python train.py --n_layer=9 --d_model=1024 --n_head=12 --n_kv_head=12 --head_dim=128 --d_mlp=3392 --vocab_size=8192 --activation="swiglu" --norm="layernorm" --norm_place="pre" --norm_eps=1e-05 --positions="rope" --rope_base=10000.0 --rope_fraction=1.0 --qk_norm=false --attn_scale=0.0884 --bias="none" --tie_embeddings=false --parallel_block=false --init="trunc" --init_std_qkv=0.014 --init_std_o=0.0114 --init_std_up=0.014 --init_std_down=0.0 --optimizer="adamw" --lr=0.000388 --beta1=0.9 --beta2=0.95 --weight_decay=0.38 --lr_head=0.00466 --grad_clip=1.0 --warmup_steps=561 --schedule="wsd" --decay_fraction=0.761 --decay_shape="linear" --final_lr_fraction=0.0 --batch_tokens=[65536, 131072, 262144] --seq_len=1024 --doc_mask=false --train_tokens=944600000 --steps=7009 --dataset="wikipedia_en"
MLP neurons of a small language model. Each row is named by its layer, matrix (down: output weights) and neuron, and shows model dimensions 560-815. Each number is 500 + 25 x the weight over its row's rms, rounded and kept within 0 to 999. Numbers have three digits each. A neuron's up and down rows have the sign that makes its largest values positive.
Before each neuron's rows, "fires before" lists the tokens most often just after its 100 highest values on Wikipedia text that the model never trained on. A number after a token or word is its count.

fires before: " |" 25, " " 22, ";" 5, "0" 4
L4.down76:514498493559520502519506483455466503495497525506481501471516507476490494501504457490518508522518493538510459494466508486519491558462459505470460487522460449472525480498462498521484537493546510517473472497513548519458504490512535463484513541490514528491509521469548470498485507501494484449485496519520526489457545485463509518471496463518486525526500490501509513498520547527511478468578508519506466500516487504516491506518516491480504492477500488541501498481518463538511467509503450489458460516491510510485468501523482513519518559489538473540449479520544496482516480494504521504481517508480519513509482472546496504523476528465492494481429482536505473493534476547507511502476497520488464486515546569481497467487539545496510476511531527497493510467469502494519508496525475

fires before: "-" 98
L4.down508:515497490477511491483496534496476509469504455531537506500485496494515530467455494510516511507483526488484501541556484501524481526508507529475455492488502546473506478515482486485556493454522519518504518495507509512527506460534489496488479503480497488464525506526472511515470512470483503486501498466482510529538491452504532553481547499520444503498500494520473495493517533525474481520466506498503521525498482506470523455508494540468505515480517484460491493541490489492503555446470494480488486500516477451482519489484475466505517487502527488526494482481483499479524450536489487519497523520501500493480507472461467486499540501449495522511487500507487519485500457483492526495514486505523489506512517539465529542481520489485528441514459482502497489489462471513479465483483485

fires before: " |" 60, " |\n" 4, "," 4
L4.down1682:488566516593469502509504484506486465497489499479492512503466535536482536506515505505525486519519501512527478481481509502473500468471536508503498509506470544495499498546504469525511517518465518512494523517489490479571503507474436522553492484502481520493531478517532504526497483521540489478515511538561535489509507511533507506558504509528484493463521550506511495466474441505499480496546498487467522528484544543465541532478487523500473477494524485510477440461513519499549481495482488480475513479536501524538494542499498517527495487528480505491515530488518481501497522545476466459530460475477453472506510502478505515501505493491522535480505474480508488481515493485513530515483551493472531476478504482543535485512453474522511480483492457446525478506484481506491518478492525

fires before: " " 53, " −" 9, " |" 7, "0" 4, " |\n" 4
L4.down723:504448479563514485478521497531495562516510516471469521511494483542486488507541456505488479498465529514502511497513467482507490502480480473488475474508499497505471539492546532503506506506540498484515525462525510518525486470545487500430493475518469491479471489438534473484546512516516513512512528512515534494483528502537484510496476475487529521494545519483506493488519505498462432510501551486511503497507507471505530511498519541492523442495504497497481490459496457518494491471435508524523521451502498507548492507516466519498489485516520489522480491480512479505492491491477530543496495522499495502489494553526567532468536494516492480514456495501511538467510463507508478549494498468516513528504483499505508542482474517532506465515532542520442459509565446467535482491506515

fires before: "-" 69, " " 11
L4.down2045:473503499487489458462496482529507512504507469521502503539481521540523480469464475470558523512496524519520511482494523484503513436478501504467500479529439491492514499499529520447474530501504521548471523528513521507511464466513504469511506522535468517461532536542489486505460520517500495494503477480490468503504462473496507532495506542478527536516481520471496492458477477489503458511523463467497528499466477454483484492509483514498541522511544527513467524505500520508481468542497476505508486530509483475563481500485458534534513477450515515504448510456486504498515466521499492490478518486525543517489487591491524492471509478485498468502491500559493511492521467479493490507527507495507526483477539520512518533470520492515520497539516499468534466453512530538502480499520556

fires before: "-" 89
L4.down2056:491507516510519538463466478466469515513515496472530463538548498513476494500478513527530471456480524526474478497497478481554504513526519492496475485484446501460494435498494429490521512524528482531472537530507472511466509528509512490477512477487545480472544437504494512506517503528507475493508525491442504579495501503491566535519513529484495506506533471541508538489511490499518535502520504500528497456522514492505459494515480480494516503504521496523467503494526492480542518547502497469500534472512495457527467543494520502497478514535523519505497533472498497511519479532482457482473506487515541557501510530480532518516474490487483513501486494511469525511509447536487479504490509487506472520503530470506519536474529508483488497508506505490482468463461473481472494495480547

fires before: "-" 44, " |" 10, " (" 6, "|" 5, ":" 4
L4.down2370:563498506453530481490488447501495529519546479516491497518487489522452494553469520477517473505511430492540492498488503498487508484482479483515490515513458489495433456463517529489497502446506491528496552506541505475517477493479457517494470504536498512478500513500458527518546493447522505491475477473486491539500498481488535513503501497444482512498494497486531532497551511490511518477463489514475488494474504519468466472521511509476502532484515498483488508475513481473492501460512485500529526456530461473502439486507460473484478506553470455503462503449506473515505514507495519509476523475502544523494496494441505471503494489482478515511449458533511531488537475497493487569475506501507503542497511530453523500472492455531523505466508488544461479464516511507469493479475509

fires before: "." 26, "," 15, ".\n\n" 10, " in" 4, " of" 4, " and" 4
L4.down236:532489517530488489477503499521511528446497476508448481504503547493488507490474516506509540515479490527496498494506475490485546457522470475486502499501500475488522482504511500537482489514564481514481529486506499497489507499514467470488528505483444488488538517473489497482475497491496444495556479566505456545509486517515514496466461527477518560528527538526477510512548540514536493481538506472488511510467516519474476483499453529520513476516524472543477500510488512463533511534526474503534481498514517465498507453495451468490543523484501477494505486459467489487523507479547477554535538477441555529495506526457534499521480510500527502526465468479509496512463508488531485460484484450483523484519514511498548501494504531444504492485530504580511467502485481493475528472459526

fires before: "|" 23, "===" 18, "-" 11, "==" 10
L4.down1049:470527501523506501497512513497461486494485539483473505470514477461484525486477512506522448529494529524467499513483533460501516471482501529491467551459499487442517494503477446498520517512507522517476484449506476495539481500502538519502488502485479512488505530539521501542472495502532516483498513525482504522525492446478486511477521494528500509473488505544528519544499499492542512482461523476469500531474558499497481462523479452439513494470505528539509502536499523508497523513504536498463491494444518450556493476496493445501494492447478451492463550514485478511486474548500503480511518545531489521510521495543521485467464552522502514511509471509497511524489495524494508526545512491541509479479504481500497512484508495510470494523496477506532452470522508534508507462530490

fires before: " |" 37, " |\n" 7, "9" 7, ";" 5, "th" 4
L4.down1884:537518501503555477481473472514478492524500495458517517494503499511493495493493496423507530472482492484525473517468522521511475492482494524522488516501517534434491498522455531513500472513500514478492514502502503493512497485520457490494549503498551522569535527484542526529510514502445516493481477470497530503479543502502484502503541475503478451499492513452510535487523510478494455528525466510496507511508495523492471497543502504532510476505531537520461516475490477500525471515488516468524506489521527491477500497495536452482460491471540474485507495469514458518525509483499515527504476483493527477506566443477470560525450464490502504497489470490490540478452475487464457580457491515506504505520509496503498520496460492542486532506494486487463507492507479484502528511505474